MLP neurons of a small language model. Each row is named by its layer, matrix (up: input weights) and neuron, and shows model dimensions 16-143. Each number is 50 + 15 x the weight over its row's rms, rounded and kept within 0 to 99.
After each neuron's rows, "fires on" lists the tokens most often at its 100 highest values on Wikipedia text that the model never trained on. A number after a token or word is its count.

L3.up515:02 57 35 39 73 39 50 59 46 45 26 67 42 51 61 56 53 63 50 40 60 38 06 50 40 32 36 37 45 60 35 66 49 57 35 36 56 55 50 46 56 46 19 60 53 46 34 63 69 43 66 58 54 49 53 57 81 48 61 49 39 21 51 63 58 40 50 34 77 73 47 59 35 47 54 64 54 41 62 43 49 65 52 25 46 69 53 48 43 66 47 33 43 66 28 54 65 21 44 32 42 74 43 57 34 36 42 42 74 93 41 34 76 40 30 27 65 77 58 54 43 61 43 59 51 43 62 67
fires on: " also" 24, " us" 20, " success" 12, " not" 12, "out" 7, "self" 5

L9.up491:28 69 52 52 48 58 30 32 56 33 44 32 25 47 82 52 36 71 81 72 36 44 67 68 68 62 46 61 28 25 77 55 47 46 52 29 40 78 27 47 57 44 53 54 38 47 35 41 77 54 51 57 73 51 38 63 57 45 50 56 65 29 46 29 37 58 66 57 21 48 16 19 45 48 63 51 42 66 41 33 35 27 57 49 56 39 58 58 71 45 34 44 68 66 56 45 60 57 43 35 57 38 43 56 63 34 54 31 36 48 49 45 14 64 58 53 35 36 40 22 52 37 36 65 85 64 65 26
fires on: "in" 15, "s" 13, "l" 12, "m" 7, "u" 6, "n" 5

L6.up296:55 58 67 50 68 68 43 36 51 68 75 52 54 48 62 55 66 28 57 79 31 28 43 58 45 49 39 33 70 62 15 43 45 65 31 56 39 53 41 44 60 63 63 18 46 74 51 80 43 52 30 26 32 45 57 58 66 17 59 57 39 55 48 42 44 40 81 62 70 17 64 30 30 58 58 62 49 43 80 61 72 68 48 15 66 56 69 43 55 53 49 34 25 69 33 88 40 48 31 51 73 47 61 38 35 60 66 40 55 36 23 21 45 66 59 46 62 64 51 32 58 49 46 54 45 49 44 50
fires on: " |" 14, " life" 12, "her" 10, "ast" 9, "al" 5, " then" 5

L3.up413:51 58 15 48 42 53 67 57 45 53 41 34 19 55 43 62 48 68 50 72 35 66 51 34 67 31 32 33 44 55 48 65 76 65 41 37 61 45 26 48 53 63 22 34 48 79 07 66 58 48 20 11 43 43 69 61 64 34 51 65 56 43 27 51 59 66 40 48 51 76 69 47 45 89 59 70 76 63 45 42 67 58 53 43 48 69 56 35 54 19 57 72 36 55 65 54 42 40 60 48 04 40 51 54 63 65 62 43 56 43 40 26 44 61 54 67 63 52 74 49 50 62 25 52 52 42 45 43
fires on: "|" 39, " |" 18, "-" 17

L4.up372:43 54 25 49 51 59 68 56 65 55 29 51 38 55 35 56 63 48 00 52 33 52 49 42 57 22 23 83 65 48 37 61 72 61 51 18 48 88 51 37 53 65 47 41 39 66 65 70 46 62 61 34 63 38 42 56 67 24 57 58 33 58 44 49 54 69 56 18 68 61 29 40 54 55 58 47 48 56 47 12 47 31 46 65 74 45 49 58 59 57 41 58 35 25 44 43 27 59 65 52 53 44 56 44 59 42 79 46 59 38 57 60 67 44 82 40 41 53 56 31 75 50 21 64 54 58 43 70
fires on: "-" 33, "c" 19, "-f" 9, "-l" 7, "-d" 6, "f" 6

L6.up6:47 34 15 46 54 62 13 36 34 54 62 41 44 64 57 51 43 69 69 12 54 43 32 34 82 55 35 53 48 38 64 59 62 37 46 38 42 71 60 49 40 55 30 43 32 46 64 70 62 82 22 38 51 53 30 50 56 70 61 41 12 43 56 53 56 90 75 54 52 51 50 56 47 51 65 45 52 59 32 42 59 77 39 33 55 40 66 66 42 44 44 24 51 55 51 73 47 55 48 54 58 23 68 55 57 41 36 28 66 61 45 77 53 36 46 36 69 38 58 50 44 64 42 68 51 61 30 46
fires on: "an" 29, "er" 13, "s" 13, "ar" 11, "e" 9, "or" 5

L9.up205:31 49 37 22 55 58 33 68 54 75 65 29 39 32 47 67 53 43 39 57 72 58 40 29 33 56 42 42 66 25 39 64 50 37 49 42 24 50 55 24 32 66 51 18 49 53 46 55 51 62 34 46 34 46 53 62 46 66 51 50 33 61 47 51 45 60 49 54 55 27 70 34 48 86 55 18 38 58 83 39 15 29 60 45 50 60 31 57 83 35 51 62 17 63 35 68 54 60 32 47 56 47 70 41 41 56 61 40 55 18 14 57 59 52 91 54 47 43 65 52 63 44 71 67 41 44 41 45
fires on: "ial" 25, "al" 12, "ific" 10, "ar" 7, " |" 6

L6.up345:45 60 58 48 31 48 64 35 29 43 87 36 47 54 41 55 61 40 65 53 26 32 47 43 44 78 40 39 59 43 26 53 76 43 42 58 68 30 51 49 35 60 47 40 54 59 33 57 35 44 43 31 32 35 50 70 48 49 46 87 48 34 44 85 52 59 28 55 72 51 96 46 46 57 60 41 66 45 68 73 50 48 58 44 48 51 46 55 55 34 52 65 55 82 57 44 85 26 28 48 24 54 43 35 66 70 62 31 51 50 53 48 57 73 56 36 34 31 47 42 32 37 34 50 53 63 76 52
fires on: " |" 64, " Mar" 10, " E" 5, "ar" 4, " " 4

L6.up161:23 22 25 63 29 56 55 27 39 58 68 63 24 65 48 68 39 65 61 34 39 37 58 58 45 59 39 54 32 39 53 75 53 63 57 32 32 60 48 24 45 44 42 47 52 42 32 44 56 39 26 50 26 35 57 51 38 64 61 45 79 54 31 55 74 61 60 53 79 58 57 47 32 66 61 53 40 79 28 47 65 59 55 32 82 56 35 81 46 47 39 54 36 80 64 60 55 38 46 43 38 41 53 37 82 73 49 46 77 58 57 54 43 46 57 35 52 48 56 74 65 29 27 57 71 59 91 36
fires on: " " 63, "19" 9, "," 4

L6.up400:45 38 59 52 84 81 64 57 43 52 36 45 53 38 32 54 49 55 53 70 25 35 21 52 33 87 33 54 54 46 38 61 50 62 29 54 63 68 33 29 46 59 31 48 67 42 12 61 52 48 33 52 32 36 55 65 73 35 66 42 44 28 40 51 60 47 62 46 26 34 46 39 57 52 54 43 54 40 59 47 59 64 57 50 61 49 62 83 41 72 41 46 45 58 53 60 69 41 47 42 41 44 58 18 67 76 62 41 55 97 61 51 46 61 40 35 37 62 27 48 45 65 68 47 40 37 40 61
fires on: "ade" 23, "ance" 14, "ce" 8, "les" 5

L3.up446:31 82 49 42 80 36 60 75 23 42 73 40 47 57 29 50 48 46 11 64 36 63 36 57 70 39 76 58 50 58 12 41 65 52 29 16 52 55 59 09 88 15 36 41 54 49 28 38 53 63 74 54 43 34 42 66 49 36 68 20 44 40 70 49 46 44 54 20 41 84 57 53 63 58 54 71 52 56 53 51 40 37 44 46 61 39 41 59 33 56 47 45 41 66 44 62 68 59 54 42 55 32 60 47 51 30 41 48 58 76 54 53 29 33 66 15 65 60 52 52 61 57 62 75 37 31 55 38
fires on: "aw" 24, "fer" 21, " success" 12, " dec" 8, " following" 6, " result" 4

L9.up72:55 09 30 80 91 46 42 66 52 68 34 48 43 51 67 60 53 20 82 49 36 37 31 46 76 43 52 40 58 60 66 54 61 63 53 42 49 72 29 63 49 54 57 16 40 47 57 52 68 39 37 62 68 50 40 34 77 31 61 55 75 38 68 41 47 65 47 49 27 42 57 45 52 51 56 78 60 74 62 13 69 39 61 55 41 49 31 74 66 17 25 53 63 51 69 55 55 33 55 41 19 14 37 55 54 27 67 43 51 44 42 56 52 44 46 66 57 76 52 24 49 46 50 65 63 37 54 44
fires on: "it" 17, "in" 16, "ect" 8, "ot" 7, "eat" 5, "s" 4

L3.up26:44 53 23 50 62 50 45 70 39 79 36 46 34 42 40 66 57 26 45 51 28 48 40 63 37 44 43 49 58 41 26 55 48 70 37 21 39 54 44 57 63 54 26 41 52 53 35 70 70 66 60 49 84 36 57 53 51 16 53 55 58 25 75 68 79 49 57 36 79 89 43 38 48 66 58 45 73 72 48 35 45 61 48 52 65 52 32 42 40 58 40 73 53 56 42 54 53 28 41 43 32 32 38 45 80 39 63 36 68 42 48 49 41 71 65 45 46 66 92 69 48 67 61 35 72 57 62 43
fires on: "-" 53, "–" 18, " pre" 4

L2.up540:20 57 63 50 56 51 27 71 84 20 93 37 45 53 86 51 38 42 54 55 45 38 51 50 56 49 42 29 62 38 28 54 51 66 90 56 48 43 52 35 83 62 44 39 62 35 52 38 54 66 47 51 52 54 47 55 37 52 46 46 27 61 60 50 31 52 67 47 39 45 71 57 18 51 49 49 64 50 71 50 46 42 42 43 34 48 68 74 60 46 51 39 39 56 50 77 71 43 42 48 21 64 55 22 51 55 40 43 23 63 26 40 49 37 41 42 62 31 41 70 80 62 52 49 51 56 65 28
fires on: ".\n\n" 45, "urg" 11, " first" 7, " established" 6, " same" 4, "resent" 4

L9.up68:28 57 59 37 43 67 66 70 61 55 48 53 41 61 60 43 56 22 77 41 08 32 26 48 33 51 62 31 54 40 56 69 76 41 53 38 31 39 47 26 54 44 36 44 41 45 13 27 46 51 28 43 48 46 65 57 37 74 30 55 83 44 54 83 37 74 42 68 56 60 59 56 30 57 51 30 76 51 78 56 61 51 54 55 60 62 57 34 55 64 41 65 33 53 39 49 70 52 68 36 26 22 35 60 43 47 55 43 49 81 63 16 44 34 44 27 58 38 63 63 60 59 52 43 76 67 47 33
fires on: " " 100

L6.up81:51 39 34 45 49 59 53 56 46 38 45 45 55 53 43 56 38 20 65 54 37 48 32 66 16 36 38 45 37 42 51 50 69 53 20 33 27 57 66 27 61 36 15 57 50 27 21 37 40 46 31 44 33 30 51 74 62 56 68 81 55 51 46 63 81 52 86 57 63 49 69 42 36 68 54 41 40 55 46 62 46 71 63 70 74 65 30 67 34 48 51 20 31 75 49 45 40 56 62 41 57 58 57 51 48 74 59 56 47 90 58 44 48 47 53 41 34 34 51 49 61 59 66 39 48 64 59 56
fires on: " " 23, " w" 11, " years" 10, "ing" 8, "s" 7, "al" 5

L9.up187:48 21 71 33 43 70 46 35 54 50 40 72 39 58 36 56 45 31 56 29 44 45 60 21 29 64 45 61 41 56 34 58 64 72 39 36 45 50 48 50 42 46 52 49 35 63 57 66 66 42 35 41 57 35 62 41 18 53 43 41 67 50 30 49 93 41 63 42 37 62 67 11 27 56 54 54 43 69 44 48 77 45 65 26 56 60 71 47 72 47 49 41 32 66 40 80 70 56 33 64 34 17 24 46 59 62 65 53 41 63 50 79 45 18 28 74 37 62 39 52 61 55 41 77 58 54 80 50
fires on: " " 27, "," 20, " (" 20, ")" 14

L6.up440:33 56 63 55 41 56 59 55 40 39 69 48 44 68 56 60 41 58 34 57 26 66 37 48 55 43 45 66 48 65 34 58 80 59 40 57 31 29 52 48 66 40 68 33 14 43 12 59 40 65 37 39 86 45 81 55 57 46 71 49 69 44 21 59 66 47 52 34 51 64 39 60 50 61 49 51 62 87 83 40 45 49 31 40 56 51 41 54 53 70 51 29 68 59 39 46 71 71 59 47 60 29 65 69 73 57 45 29 51 41 38 45 32 56 43 27 62 36 30 66 30 35 45 55 35 47 29 27
fires on: "an" 25, "y" 24, "ar" 15, "or" 6

L9.up352:41 61 50 41 43 43 35 57 30 65 37 60 40 35 52 68 32 53 67 39 47 52 42 54 57 35 38 45 47 41 63 54 49 39 45 43 32 51 52 29 55 57 70 48 49 31 61 43 71 69 29 38 79 33 35 36 29 58 61 61 52 54 30 51 64 61 54 54 71 56 37 47 40 44 52 71 65 87 57 57 54 54 30 43 55 34 34 71 63 51 35 32 64 71 49 70 74 68 39 44 51 54 57 48 60 45 33 48 52 75 51 72 33 52 33 52 43 60 39 42 41 70 50 20 42 65 37 25
fires on: "s" 14, "an" 8, "A" 8, "y" 7, "l" 7, "od" 6

L4.up275:27 65 71 38 44 47 64 48 58 45 31 52 51 57 45 59 57 39 66 66 02 40 56 71 61 68 18 52 39 44 46 46 57 44 23 33 36 70 54 23 67 35 54 30 40 52 46 49 55 30 47 34 33 30 66 57 25 54 45 57 41 32 69 61 56 68 51 23 47 37 62 21 36 76 64 31 57 63 61 73 57 25 56 43 76 48 46 82 61 55 62 29 48 66 44 49 55 44 44 56 38 40 38 26 60 54 59 42 61 53 67 47 32 58 46 34 51 45 44 45 46 61 37 32 82 56 54 65
fires on: "\n" 23, " " 15, " Party" 12, "19" 10, ")\n" 8, "\n\n" 5

L6.up740:26 56 77 61 49 23 51 55 70 46 56 45 38 59 46 62 45 45 48 72 46 69 38 79 36 33 42 49 50 59 53 42 62 79 28 50 56 58 64 55 84 31 56 52 60 70 41 61 83 37 39 50 23 53 31 45 66 23 65 44 42 69 36 47 65 62 51 37 41 33 45 51 36 63 56 82 31 40 82 67 79 38 57 41 35 52 63 39 69 19 54 58 78 69 29 48 43 47 32 54 18 78 43 47 34 66 72 47 65 63 60 56 53 56 53 34 55 64 52 59 53 52 56 70 39 42 50 28
fires on: " final" 19, " led" 11, " design" 9, " add" 8, "ification" 7, " return" 6

L6.up106:31 25 82 46 56 55 65 39 39 46 51 37 40 66 23 57 39 71 49 48 38 32 56 69 55 31 42 45 38 49 75 56 29 43 56 35 11 66 50 39 55 31 48 37 80 58 62 44 85 33 18 56 57 37 44 36 65 46 60 52 36 57 54 52 90 49 64 39 86 54 38 32 50 49 59 65 55 71 62 48 83 42 52 62 50 40 33 68 38 39 33 74 55 69 65 63 69 56 65 38 59 19 38 37 74 67 64 47 86 49 59 45 55 28 67 56 71 58 37 60 38 25 40 43 67 16 87 44
fires on: " " 19, " $" 9, " played" 9, "a" 8, "'s" 7, "2" 5